MLP neurons of a small language model. Each row is named by its layer, matrix (gate and up: input weights) and neuron, and shows model dimensions 192-255. Each number is 128 + 32 x the weight over its row's rms, rounded and kept within 0 to 255. A neuron's up and down rows have the sign that makes its largest values positive.
After each neuron's rows, "fires in" lists the words (lower case) most often at its 100 highest values on Wikipedia text that the model never trained on.

L4.gate185 [129 145 177 148  92 157  99 112  89 102 107 121 102  97 172 176 153 150  73  77 135 118  45 156 157 248 154 131 130  46 115 121  61 107 146 125 160 167 145 162 121 156  93 133 118  95 145 178 129  84 111 111 150 132 139 162 154 112 179  56 183 117 172 127]
L4.up185 [ 97 143  97 117 103 140  74 137  99 125 153 157 113 113  89 127  87  96 135 165 148 111 194 185 164 138 139  89 139 148 124  77 176 134 108  90 115 114 156 159  71 109 169 178 118 183 102 160  75 140  86  78 116 123 128 149 182 164 103 129 100 130 163 106]
fires in: "new", "free", "total", "first"

L4.gate192 [111 152  80 137  98 119 149 130  37 124 117 225  56  66  30 165 157  84 137 161 130 152 113 142  88 149 106 136  71 123 140 149  93 149 140 130 142 163 134 126 109  69 125 211 101 169  95 137  72 103 127  94  89 111 128  90 133  57 131 155 117  96  80 137]
L4.up192 [ 92 130 123 148 165 184 101 101  99  76 143 164 122 101 127 195 121 148 143 153 101  96  94 111  95 182 162 132 140 100 135 152 119 145 144 121 112 143 117 121 167 155 168 184 131 108 115 137  75 159 167 139 114 117 126  80 100 121 171 142 171 178 110 157]
fires in: "and"

L6.gate270 [157 113  93 125 107 118  79 111  62  75 106 146 122 107  99  98 124 157 161 178 101 159  71 152 107 114 125  94 116  95 162 206 114  61 103 135 156 193 105 137 107 144 124 181 115 115  91 115 142  61 193 171 139 122 170 107 101 108 121  99 113 112 150 149]
L6.up270 [202 163 104 104 147  86 161 107 129 124 123 137 164  70 169 116 133 154 120  65 117 156 124 106 102 192 168 106 117  90 104  84 112 140 110 123  99 216 135  81 121 145  68 180 103 148 117 121 103 192 125 138 177 141 107 139 137 140 160 220 186  72 144 114]
fires in: "was", "first", "were", "been", "second", "third"

L5.gate324 [112 189 149 122 140 141 121 108 137 149 154 150 117  99 108  70 142 149 106  26 126 110 112 180 107 157 137  93 177  98 109 132 147  87 134 178 119 152  59 167 121 116 154 165  77 154 151  92  94 138 125 129 137 104  97 145 118 139 152  99 102 166 151 175]
L5.up324 [113 131  97  75 180  90 112  82 146 122  78 149 125 134 130 199 153 102 169 119  77 127 126 180  94 122 173 113 175 131 127 135 145 142  96 126 148 141 120 154 151 122 138  69 159  97 147 116 147 129 168 100 136 135 143 124  87 126 159 134 108 179  80 146]
fires in: "other", "both", "many", "others", "various", "different"

L4.gate279 [179 123 216 146 118 179 167 170 218  77 117  92  67  76 146 123 124 154  88  82  99 153  59 151 109  76 151 177 183 150 156 118 150 131 113 124 159  91 176  51 147  85 125 185 128 109 124 168 139 123 111 192 124 171 121 162 176 145 135 134 122 130 139 182]
L4.up279 [ 95 125 170 173 126 100 104 116 102 100 128 114 165 118 150 105 122 120  45  85 103  84  94  94 109  88  89 101 131 103 139 116 149 156 131 145 101 175 124 118 120 174  77  19 120 103 143 187 155 151 139 125 161 115 134 108 155 119 127  94 124 142 170 154]
fires in: "is", "are", "weeks", "31"

L5.gate130 [151  98  47 180 113  63 115 115  90 155 114 144 118 130 110 153 114 101  89 237  95 138 132 110  98 181 113 137 126  76 136 139 112 100 108 122  98 135  90 123 109 147 129 135  81 113  74 106 169 127 140 148 136 120 125 220 103  47 118 165 157 138 130 174]
L5.up130 [124 167 218  96 121 160  92 131 148 140  98 172 106  75 154 149 167  86 151 133 204  65 160  83 117 100 159 133 123 121 123  98 128 147 132 163  98 129 135 106  95  72 174 121 122  75 198 213  92 167 119 106  67 202 125  93 118 175  40 101 110 131 132  85]
fires in: "took", "made", "takes", "take", "taken", "came"

L6.gate157 [111 206 108 166  62 156 154 111 138 134 152 124 133  98 117 125  99 114  67  76 116  45 126  61 165 154  91 182 147 126 170 155 106  89 166 111 108  88 152 118  49 115 149 153 148 167 133 103 134 154 101 149 115 157 185 176 167 114  87 110 115 157 150 139]
L6.up157 [135 142 130 130  64 131 141 152 132 110  98 105 112 188  69 109 111 119 150 109  49 101  74 107 116 141  93 133 105 134  92 132  88  85 121 104 137 130 141 145 130 151 114 109 101 141 138 116 100  78 136 161  97 146 140 136 129 130  73 174 181 160 138 150]
fires in: "i", "known", "succeeded", "summer", "is", "susan"

L5.gate243 [ 79 168  55 101 102  73 153 139 145  67 132 150 153 105 136 132  98 126  45 129 136 151 173 153 105  64 137 163  92 192 188 143 124 196 121 144  94  59 166 115 131  48 136 124 137 103 103 115  78 118 102 113 159 116 137 155 151 161  84 113 127 169 162 193]
L5.up243 [119 158  35 130 151  97 105 104  94 134 157 135  53 140 147 197 150  79  80  79  99  54 178  92 145  76 105  94 160 110 113  95 145 126 129 110  63 125  82  99 156 111 141 171 214 102  84 154  90 171 134  87 149 172 108  93  89  97 172 117 238 125 115 153]
fires in: "had", "has", "teacher", "stomach"

L2.gate26 [100 182 144 109 121 107 117  85 163  79 135  55 172 122 152 107  73 143 144  96 137  85 113  72 160 153  96 144 139 124  87 115 124 146 108 165 102 108 134 126 141 144 111 121 127 104 146 163 142 149  77 135 112 129 131 119  87 106 175  94 127 116  79 156]
L2.up26 [ 54 184 104 126 144 136  52 105 175 106 101 191 180  82  91 132 158 162  89 130 128 115 137 117 123 116 142 111  98 110 150  84 175  99 133 120  93 102  86 143  95 162 121 135 147 101 219 102 136 185  80 114 167 178 132 128 126 133 214 102 124 170 185 104]
fires in: "other", "more", "total", "modern", "australian", "others"

L6.gate96 [174 142 133 138 140  94 182  90 122  97 102 131 105 111 115 114 102 197  80 155 125 117 152 114 127 129 137 124 146 124 195 162 121 111 125 161 101 126  92 101 117 107 101 128  96  99 172 110  82 105 144 194 147 117 140 119 151 135 170 151 179 162 146 116]
L6.up96 [114 138 121 118 121  88 130 114  79 129 111 148 135  83 127 101 199  99  73 134 171 138 152 154 112 132 107 106 131 117 143 138 127  87 191 148 102 151 143 125  90 106 122 171 168 184 138 116  88 186 141 117 109 166 120 128 105 117 135 146 167 127 139 112]
fires in: "to", "not", "must", "t", "ll"

L2.gate277 [167  93 126  83 199  92 153 106 151 134 171 172 107  94 107 103 137  99 118 133 147 135 150  96 101 117  58 129 172 134 175 156  76 119 121 147 213 117 141  81 101 149 106 138  77 165  95 135 148 133 162  88 129 154 132 127 187 143 143 125 105 131 133 158]
L2.up277 [146 140 152 126 112 159 169 130 118 156 123 125 112 171 125 132 128 128  79 150 142 145 124 121 120 105  67 110 146 161 105 197 194 146 147 123 136 138 113 138  78 175 184 142 130 168 123 114 133  68 143 102  86 137 118  92 140 145 159 132 100 144 213 153]
fires in: "also", "not", "described", "notes", "note", "noted"

L2.gate25 [177  95  66 124 114 126 120 147 140 167  96 175 182 143 145 133 135 121 123 199 130 133  35 162 124 132 177 133 136  83 164  70 160 150 136  98  78 201  67 165  75 151 117 160 121 107 131 113 110 117 131 150  93 145 147 165  68 107 120  80 103 136 139 116]
L2.up25 [156 143  76  93 128 112 107 102  92 188  74 149 103 125 126 137 128 159 138 178 182 121  97 153 121  95 129  85 168 135 207  93 105 155 145 136  65 160 144  71  31  44 152 103  63 112 166  92 107  96 138 144 141 134 149 128 142 114 127 130  89 107 172 138]
fires in: "some", "this", "home", "any", "sometimes"

L4.gate144 [152  90 162 148 114 137 103 102 105 100  95  70 123 112 163 155 196 156 138 224 150 165 172 130 140 155 105  67  99 121 163 125  77 123 132 110  91 153 128 144 148 194 128 131  95 201 154 106 118  86 157 131 169 131 135 170 137 125 116 109 188 181 144 140]
L4.up144 [137 115  63 131 169  81 114  93  10 169 119 125 118 123 115 132  84  99 123 120 140 132 159 182 155 186 140 104 102  88  90 158 150 106 154 134 161 110  78 102  96 142 151 145  93  95 131 125 157  59 142 113 153 138 120 167 141  81 222 132 116  75 109 123]
fires in: "first", "second", "described", "synonyms", "third"

L5.gate49 [142  90 118 107 158 133  76 156 113 151 138 163 149  92 146 148 129 133 190 136 188 112 130  66 101  73 137  99 156 139 165 145 124 121 183 118 137 139 120 145  95 173 141 133 167  74 112 136  73  81 130 119  96  85 141 153 122 124 172 128 104 103 102 175]
L5.up49 [ 86 110 126 133  87 149 152  77 101 133 109  89 119 109 139 151  97 131 140 151 115 147 153 103 157 116 115 147 132 103 123 122 139 188 154 101 148 137 110 144 151 143 106 133 142 163 143  51 123  81 135 115 139 115 123 112 180 163 208 153 118 131 108 117]
fires in: "career", "congress", "actress", "president", "politician", "presidential"

L4.gate301 [108 186  47 122 160  60 112 154 139 135 121 123 151 106 191 126 147 175 161  83 141 123  90 127  70 166 201  91 112  94 100 112 168 195 110 106 177 137 144  94 128 102 117 106  59 142 162  81 161 142 120 151 142 104 162 151 129 136 126 162  86 114  58  69]
L4.up301 [217 111 121 131 122 107 117 116 109  53 101 146 199 134 195 138 169 153 105 115 121 102 128 142 122  99 114 190 152 164 152 160 107 169 179 146 110 163  55 147 114 149 134 108 169 122 154 118 149 140 114  91 127 149 106  95 166 106 166 137  99 102 141 172]
fires in: "some", "more", "most", "intersection"

L4.gate123 [146 161 102 134 152 155  95 205 133 134 114 146 159 141 107 168 122 143  51 136  96  76 127 183  79 127 114 123 101  95 101 118 121 123 102 153  75 129  89 159 150 114 131 129 112 133 118  88 113 105 157  70  93 130 128  77 196 138 140  41 115 119 100 122]
L4.up123 [112 135  88 125 105 220 101 193 155 160  89 100 121 111 115 149 142 148  77 158 133  85  96 144 176 116 126 121 146 176  88 149 136 125 160  93  95 102 126 194 146  98 134 174 106  70 108 131  90 100 210 136 120 138 143  93 135 127 158  95 118 120 195 127]
fires in: "in", "per", "performed", "percent", "incumbent", "since"

L4.gate53 [183 126 118  94 135 150  97  96 175 106 184 133 125 114 101 127  81 143 117 122 139  96 111 123  84 108 128 109 103  79 152 117 119 135 113 132 117 140 155 108 117 152 105 169 136 125 143 125 169  74 151 126 121 146 135 115 147 129 123 118 120  80  82 131]
L4.up53 [202 100 100 160  46 135 139  97 114 126  69 110 108 126 182 159 114 123  96 149 146 128 110 183 175 108 151 174  71 166 197 111 130 140 174 143 159 145 120  82 120  89 122 146 129 142 146 134 150 108 133 102 130 110 152  96 159 110 105  91 149 117  67 161]
fires in: "one", "each", "this"

L5.gate368 [137 172  58 115 156 147 121  59 157  85 163 129  77  66 114 100 126 112 145  77 134  99 114 100 116  85  76 138 141  55 171 150 107 103 136 131 118  82 112 151 119 195 144 133 109 150 116 174  97 143 165 152  74  88 137 143  67 115 129 171  65 130  89 197]
L5.up368 [171 128  86 147 147 122 113  87 165 128 138 159  88  54  93 167 105 102 156  53  96 141 177  92 131 145  90  74 114 128 146 125  77 103 135 136 132 158 126 141  73 123 141 146 158 146 125 167  45 191  79 144 100 119 133 120  55 130 134 182 150 149  54 108]
fires in: "is", "was", "commonly", "written"

L2.gate2 [ 91 132 118 102  49 124 131 116 109  78 147 148 141 120  83 145 138 187 122 170 125  97 112  84  54 133 135 199  83 143 142 132 148 160 120 134 103 118 111 153 128 138 157 180 143 138 102 113 159 147 140 144 136 137 154 101 168 135 138 160 131 126 196 182]
L2.up2 [118 178 140 117 150 122 147 123 199 108 206 117  91  82 126 163  69 162 100 182  95  72 131 132 145 177 182 184 121 133 140 103 153 115 145 118 140 184 157  88 141 162 106  54 120  95 121 105 146 139 153 156 134 103 116  75 107 101 103 110 121  97 112 129]
fires in: "i", "illinois", "is", "iv", "irish"

L5.gate342 [130 140  82 120 191 146 135 143 210  96 191  86 166  70 137  83 125 133  77  82  93 119 106 122 133 143 141 138 144 155 128 145  68 176  84 166 112  75 167 130 102 161 164 126 147 175 177 114 118  78 136 150 119 118 147 145 146 136 134 135  82 125 106  78]
L5.up342 [130 188 123 133 200 166  64 155 233 125 129 137 134 143 120 106 139 107 119  80  91 146 156 108 107 147 130 127  90 150 140 145  92 157  98  97  99 169 166  81 130 106 175 125 177 176 124 149 129  61 137 141  88  86 152 131  71  91 151 127 161 129 118  85]
fires in: "was", "is", "not", "being", "been", "considered"

L5.gate17 [163 176  88 159 155 105 189 164 142 129  65 114 178  71 202  96 123 130  60  75  71  98 177 166 160 144 108 133 129 108 153 133 110 135 186 112  95 131 138 150 119 120 183 149 140 143 104 115 116 126 158 150 108 115 128  98 187 162  77 116 130 120 148 175]
L5.up17 [ 99 103 151 136 190 107 121 166 161 135 106 147 125 126 163 130  61  85  94 112  55 121 128 106 164 171  87 133 127 143 121 114 129 124 184  52 148 169 110 196 121  97 190 136 112 170 146 145 110 163 157 159 126 116 124 103 156 132 150  99 198 136 124 124]
fires in: "over", "have", "due", "overall", "had", "has"